Part of a small language model's weights: 1076M tokens.
MLP neurons of a small language model. Each row is named by its layer, matrix (gate and up: input weights; down: output weights) and neuron, and shows model dimensions 96-287. Each number is 128 + 32 x the weight over its row's rms, rounded and kept within 0 to 255. Numbers have three digits each. A neuron's up and down rows have the sign that makes its largest values positive.
Before each neuron's rows, "fires before" lists the tokens most often just after its 100 highest values on Wikipedia text that the model never trained on.

fires before: " in", " on", " at", " with", "."
L10.gate1077:153184167146104158137121076109135117114163125092143149080151073116133153197156136129114101106070134059109133139079142077109116129118103164117136110153092124163157138061110172139146163133131154132214172128133106130136152122126147118110132139062074157162081156128145190124104133187181224164159116212105081170082138112178108147155109114158104156175203120110143071136103136107102093115152125147108133101154104165162103115139119131110122136150099096102073099130107148075053113094106162178118132162122127105150060103178133176164082109121143147146106087185168160146117095108112094107
L10.up1077:123093062135111108144111033137106143156164130163131171116130152159125088082120120123148156122076141061133099114121153111128125069189091130134172163102112129118103124110081178130156116139089167140185174126146106140155148124121054050103120101148142150063146057115077149116142141156094102101060124121121141151101123137159179163071121094163167157173166138110150072171162136193101131171086139133079143078158117130141125137182131159121124127113052106123083142117096167099071156116120098157102119117076096075154155115124160169136142118091155130133137152094174139113140113140112084180
L10.down1077:182149110166147184129226157155118136152147121091143136122160183116122135125073115090171166133118067081099137138138173115121173075118109134135103139161059117149086095106100164146112117137097114134158125113148100130115093139062108098110114109127089133089180141096093125185065159169091152100123132141166137102095112110118091122135064065151150197114180137146099171105115158141109124069096118096119147127148067146125121120190109159067117127120157104128038067122133190075074078097085109137131097107113103048152086116163165185166144059099186119162171117081120184137177092165114144109

fires before: "2", "1", " "
L10.gate722:112142087085160056091149092077123098102139113103159149112131095113114144172139125156101131194102114104150101098116164141154185131078105091118134152177093082124147122095170154129118137101129067113133119116112153132189155102063093107176090125164148170155133134133195111119152132119180171091092130113094114120150123112099131137091157177107096095112165137148126165159181106069133093097034114150129073121131108104141097169131144163126155051106098192151096091183136154165113087103093141149088107175147065090139147153123155161158117134150127097121140136156163082127071084160074138075
L10.up722:163123096127121187112112092122159147096107112123154196101116103164141188107142140148126171159130175114194149152132178133189115141106088164136109148128142122117141116160148154125146116103125094143136112134152114157152141140119113180167093083148113117117102181132128112119111137057129110119166121113083127151164148088151148154077055113144133154176148153137167089137149163071087083106087164133152111190148122143158167147086086133076137129126121116070124071165159175155172195128132241206106105224150145114100129116065153159184122132090151125136142192152148108094129047129131088224
L10.down722:129090138084076147141151140097117154123107124132115133136107132146099126089164094084109118126101171129128098085075150172068121174075107144122121082102133091071109098115079107185075118144141159107191148112128162119074186066113130115083167134176131084096173133206144156173141075151123074094137147146117140137097125100173169141127166094163132106144080088160128135160116122170117154119119124165135092178184169132101133105125139139132185152167167080116210153132159092133135140083137136197128150181104132110111100083152191139104089060146105080130069157118107166137133152123059123081

fires before: " in", "–", ".", " m", " |", "0"
L12.gate484:105072110150167165128115120117125098097142154124183137079121128118111141195096116097122111153051094091118131115080162130141078117092113158144143156136090150120153084152104078181123178152112189141076109086119129206139095156155049132139178141166124144105186156108106147112087142146148128179131159127140137139106102095182106103138119123124152186142137161137089125073156145111058103154100155125091113124078116128104104131129176145132138136141120084151057083089071169107088128147151141145144134081113104133112112147082162108144121183127167120119181147177098135134141085140190108087
L12.up484:159149147154111112164145125160109150102166174127102154172130111091102137126107099137135129102102130120085094150150156155106147182161057122154178134118096109142149131127118101140092164134133166154092139078112083154147137078106117119151169156124136086142165112139101134166098137167137194133166117166101076193131072136178115144113084137162101160109158108136139080031121159101161092170125096139109147161172066104168133152155135113105061185118120112155058084112109192142125129136156179178121134138096121117143197226121151155096106132108132142083159113160103121185130073144128100065
L12.down484:164095137123118139150127072154129150175137094124083129113148135137122159204075141125134095069061118111176104154084188103125171099143126214172110148095139116170120108082169158117129143223135148109105214139076095131121125118129108123120172106218090160121142126123128106127052130154076127157125158083090142137145111150127127085123105081125143090125140180149140153115080128086155134142149140088103124116127099124132110195175173115106128100126114173139120107162148164105128183214187199157095068098102121091190158112116113189103131081070152080132097088108186142111127103130137085149

fires before: ":", " "
L9.gate1047:154173077100136121177139128082126121145109192151158122128128134108029126143127144119133121134104137117104130089111186148127155154145144142165138105120067175111131104145090077114133107078134087125081138182117089137095121115106097107146141173147087107090083098138093121190120218125161192096163122128090141136152103215189100099064147112141106155147095093153117121113128122118121094156082121091192099140091122148145121082087101161123173120110095122088115130153116136082173120140138113048101137138119100079100139157177155178133149106136093099102154172141096121142090060110134171138
L9.up1047:165160128140150116185090117077155138148129150137174137109123146107085149149117140114161119107096063089118106145116129135078177144168154143115072160141129128131110096150132136152140125091139144138059136200154081136129131183168153091171157157120082093142126115112138081119117143128156135172156156116130145109081118152142122117159136099141146146124145192145133201130207112071141142131169107102131071123129160168185106125125124139114110137115083121107152100139122123082095090073165104144207101166102178155121089230095107142101128095123049133191139139152091112088075061103118200138
L9.down1047:121079082162157165144045141149117101152086161212115102114136054122166138177070114159124152141134116178111155137158130117101149114066131124114073073077123161121132128117174117070101123060144150077090173080080124124080097141124129155170096155182152172187088152140105086154154153157096107186147135139116103144090214171129139137075135137161116100128149106153080173186111111204120126117130104167087123164127098115162107112137127132089125129128153105100192176146102143185095146108171170122152151188083100133146118133120141144127111067073118103153088113141066115162179145113090113107

fires before: "3", "2", "1", "0", "."
L12.gate15:169154157091127141154154112134114106071141167115119090127175126118078080136160140105124117113103099173088117094151159144154165158155121133116090152138121160089146098104132110153181112092132147168126132157246097126190150151103124159107166088075129081161173136059144202107109148148095089114141100137136131117089170238150193131155170170115038136109087053128136101136123147140122130136149140142054112075138160177135169101154144082106157155125148096140120125102107173147134103142143123149120106174073116167142107140148104116144136126125160138174122179130173082083111131123145138143
L12.up15:129151160103142134168156153125153145085128188084115136058124135159117149148142088121162132109103103125108100060171144168109178130170123151125138175133089153166125116087139105112106124088076140146164126118111104080172092085149124172159120164103145167245137148136156137168135155143118150171209058115114196184060145112212139102135127081127127154096070133134126164144102080124155125172163158163096116090104095122125154065105162111096159177128140092168111167118081111161150151108137133124165120129104125145124121176152122118111101111101191111108166120136147151107151101134169112131
L12.down15:117159188116161125118180106139150128217155127207095101116146134142141110118147160097126174090150165125141128161207151089159143150154112140133161121111153137137122184163130092118162141189169133139130194190115144123120145145093088153152141105137094103144166180097141115103137142121115137135086137126125103164135115125140116118167105104126158135135136140150115090093094120059106123118132125137152116125087101129135110156160099153218118140061191126167062162078116138114074144146143204122113119063037207042144102142109126102132105158126145121172183088150135167157137131198137149134

fires before: " |", ":", " place", "\n", ")", " -"
L4.gate1079:162078157101153089167150095093124156112181127084110113142135123098112133119134127153067135094137178031103129123089094154141129144129089131096128148105120120174099118139151129124122107156128130159098125175119160133150126083077118127127169125114100137085141089094140129167123165119151133125143160132126118075171136183153081147142106155082148164153167096138128152151147141149144137095118150186165131129127123155161144175119154189065205143122105111157074090153122087085101196090170117047089198122103120127131092080149142184146143156146139110119105144092089146150107108165135131177
L4.up1079:127070134120125107172125131141196118130153095125048132134180088078167144121165115145085147174122152064110121145161159064136061155134139127085109109116114131154177171157181115144154133124149047144077122152102159161128107142126125105130110137108115166172141116134100141134071138152149148132140147136079163105162149146093150197126140088161183122098121100079105150191179106107139167118102155135057136128095163137130169135077103066088147190117126159183157117134100134137116131101197088070143101124123151140104071128119124162198164121092169088141121141147098122169132117176152105125
L4.down1079:153106093097167112109078068133206132152191136212070110110137138024181138109129151110135152148130116150127090129151164101140105161194141060126157135089161108124164172119091116106131164130081115142058133137112088071171104148147149148120127102138136135152177148131110141132118155166156072094153127104120149099132142125117122147123144126107105142084109107149092184172122082127102115128149097084105145083088094094107169132058185161131120156185147127167171138140146137122111106123218137126140089153155115094174107110098131108192145063057179105139168176090107105136173155093179112165

fires before: "2", "1", ";"
L9.gate1078:155159145155125179127135096118087090130086107067065143053021142122123131157130062165136160132138076114121119153114177181101110191122103104136141176168162173127161114082158142155138120147153160130176139128165131173188128130128079095163106079087131098135127135109130107094159140099183104118104142215143140131091193166121157148125154151117123117125155158195082157153078159203129167123114163173138122153150064121149136086086106156113086089115127082132092107126210124153100140109085096153144030131126114114167111168143091132142137111160172150139176183129114164114154123144092165091
L9.up1078:096137095169086145134125130106120096186130102094132139072093157135126141100104157063114152107113181166137150136144122115137137117133181180156178120101173107149141136117100182067135087070120128131121150143115130153145129100131073136134111029112159121133124161062138160093108098140138113113171093124096144135178105179143104118142104083163096156177135163188133099113121129160131098126153106124131099198084094113124172066083056187072066051126142151089134142162126079144162149105112083146121138100118146051135106160128161132141102138138106126148082169189129177088114098151081115148
L9.down1078:181148166149176182114175087113137072170125080133183107168171114140185036068126097053114149099105143125196147132145144167137100098069114153192080137131127118137171144157103150102192146142107146089120089102184127192138110120133143133172176126102156124132090142085153079093124147143186146126115116179093119136115154139104150099134135134102127118134080088125088161090187065164173095124151081131111148115151134104150149107117130092102170110130117114132188120152138117161120177111114119213130109105102163121098094146117126137123116112147137058121133156167075175040060110100152141103

fires before: ".", "0", "%", "6", "5", "2"
L12.gate59:151132143115149104088154126136097152118129128154133094105149150098092109081149119129123211105101094085154109098105108113111158180066154116092123150147111115134120147090154157138096113135133122135166158085121236157118105145121097136157104129120182145088183116187125172124144126098125159121094171117182174067069121154111132120081077167107079165124145127191156150215129115147153208122142136124142137184130205125139155101120209101182102092068121117128110160148141099173131143137093127056149144072192159117151123152162087085133157146161141125171144088139204095150142100130093129132
L12.up59:150136144155127140094174172140132159126162177118157164104102174158073139119127079136185169159143140128049150135096138052153151115159174112077176125180146155136176138088119157164178081161080137090135108113178156128124115135092119154127174076175178203081158162146111126161103115089107121109126136157113150106119158129170090129170109093128108152111138127210158105180113158162158156153140091137120100127144141118156171128189083159106140079103167080142069129094132123141166130151124081175098178123160154147184163138109104072169086173189117091151133123169105068123134106110112117177
L12.down59:074112120092131194170170147109125119136127105149137110092144114098150136131168108126096239069139108187137137072109077123151178092133123087096138102136131129108181168140118128120124146125112172146154107068050159200075147131115161108169080073125091110094104118138133106115172148116186159098105125133147067125128143158072172159173092139141092108112110134130159126107138138115140139105144087116157063146107136171138120134142112078110103066127121118176178146067102138122099065196137118101139107171115164122103105167114166081135102152148124131162153124152156131108116108107107129149

fires before: "|", " |", ":", " by"
L4.gate1064:132178105058156123161142167108117110162105165083179132120087123126094105127145090125094109189140050129116094124097177116070123158098183104137168119170107089104140167131129126092108090128099074084080167131114213153151132085168174154172152174120135099117106105105153152087129163153122159175155069104116174087107073130167126122123180164128148067134094149113107088136114112131085113144153151102131114132112111134178108200059129103066170175108141099109119132100124133095105119084186084174120097125046075110113139094138166135131119134128042157177160112143090095125175121105151173123
L4.up1064:162142109152159105143153192163160147134118123131158160097114106149132215133082121044209077181165105121160166107099118137141136085166171180178150087175115136129177135075174124122105102132109163109163152155140109105142146092108146076105095102149114085201115142105113126158076141106096131139149153155155217115171133148139141121172089126134123093149104091151114136128096114137107097103143075165106091120119102178204117151095113155093094117083104153119088121129113151167115105119163172100103174174156166141068165150162124145101143170188094091177149120168158119130152080137168147109
L4.down1064:178112128147078145195127137165145099109130145135115180128061123122144110133102093082162085166161028119110196161086144117063115063142164101126140084139117147131161122106173135096110137104084164137219130164200179135135160119080127139121070144106119114169130119088089121169087102105073076188069139145138192140120215121179136140167136119097143116132184091131114112132130187106135093117086136191072166152122082151155073156127156115089092155083106149133132099128086123148120116149147161118114146144161130154086190179121118065130164167187116141142112079186086107156172121151170136064

fires before: ",", "\n", " in", " |\n", ".", "|"
L12.gate614:083141029121159097129204123101130079116161128070126107171087115104090151129143098061149094082128112116068145123117115099154144123147143142070139133173145157163174156092088067218102126142065116100102125134103111169214125053149118116149129103084141153136102128096141176191165126141105128131104100128104080150130111114117169109160114054134141132172213142137168157104157090090158139102098144125153140146147105130105099168124081145121147123163084122095074035143038115159123156108135139101119116126190126112109090151139119079179143197138153169085089124154161080127136117146131144108
L12.up614:155175163149139090110112147152059074163091159127086135166128137161080165087127125158139189115163086092135165112143182120114108102131129113161131085090092152158133120101143121199109094101106122127102122134136106119075157055124080113093136161112155130061088157195140113148138095146075159128138131132127165155143129127155150163144162114143116108156148120078096110114149147093103133146128119155112104153145057146119113118208159151106201169182106125092130096184116118120111110140182124175159187205126100101173123140154164245142155123168200106177097145117083167118148117160145186123
L12.down614:155076134141133149124168154129117161120148116142121136134116146138123099071206099113117150107169117144114097127164093086117105085093154091202176116095105095109061124154129135106162119123104104087174072137179139105136129132134131099130196147076062235119115146102102119131099149135163208149135111114162136135117094120071074132127178099130151130126142134135099190157083141201110158141171104078148061148182098169121169153175115138136132100127106102088129123176108113076149119143126143136139092108090163125213156179062087198143064109128087139138092100111065141191139104142086130135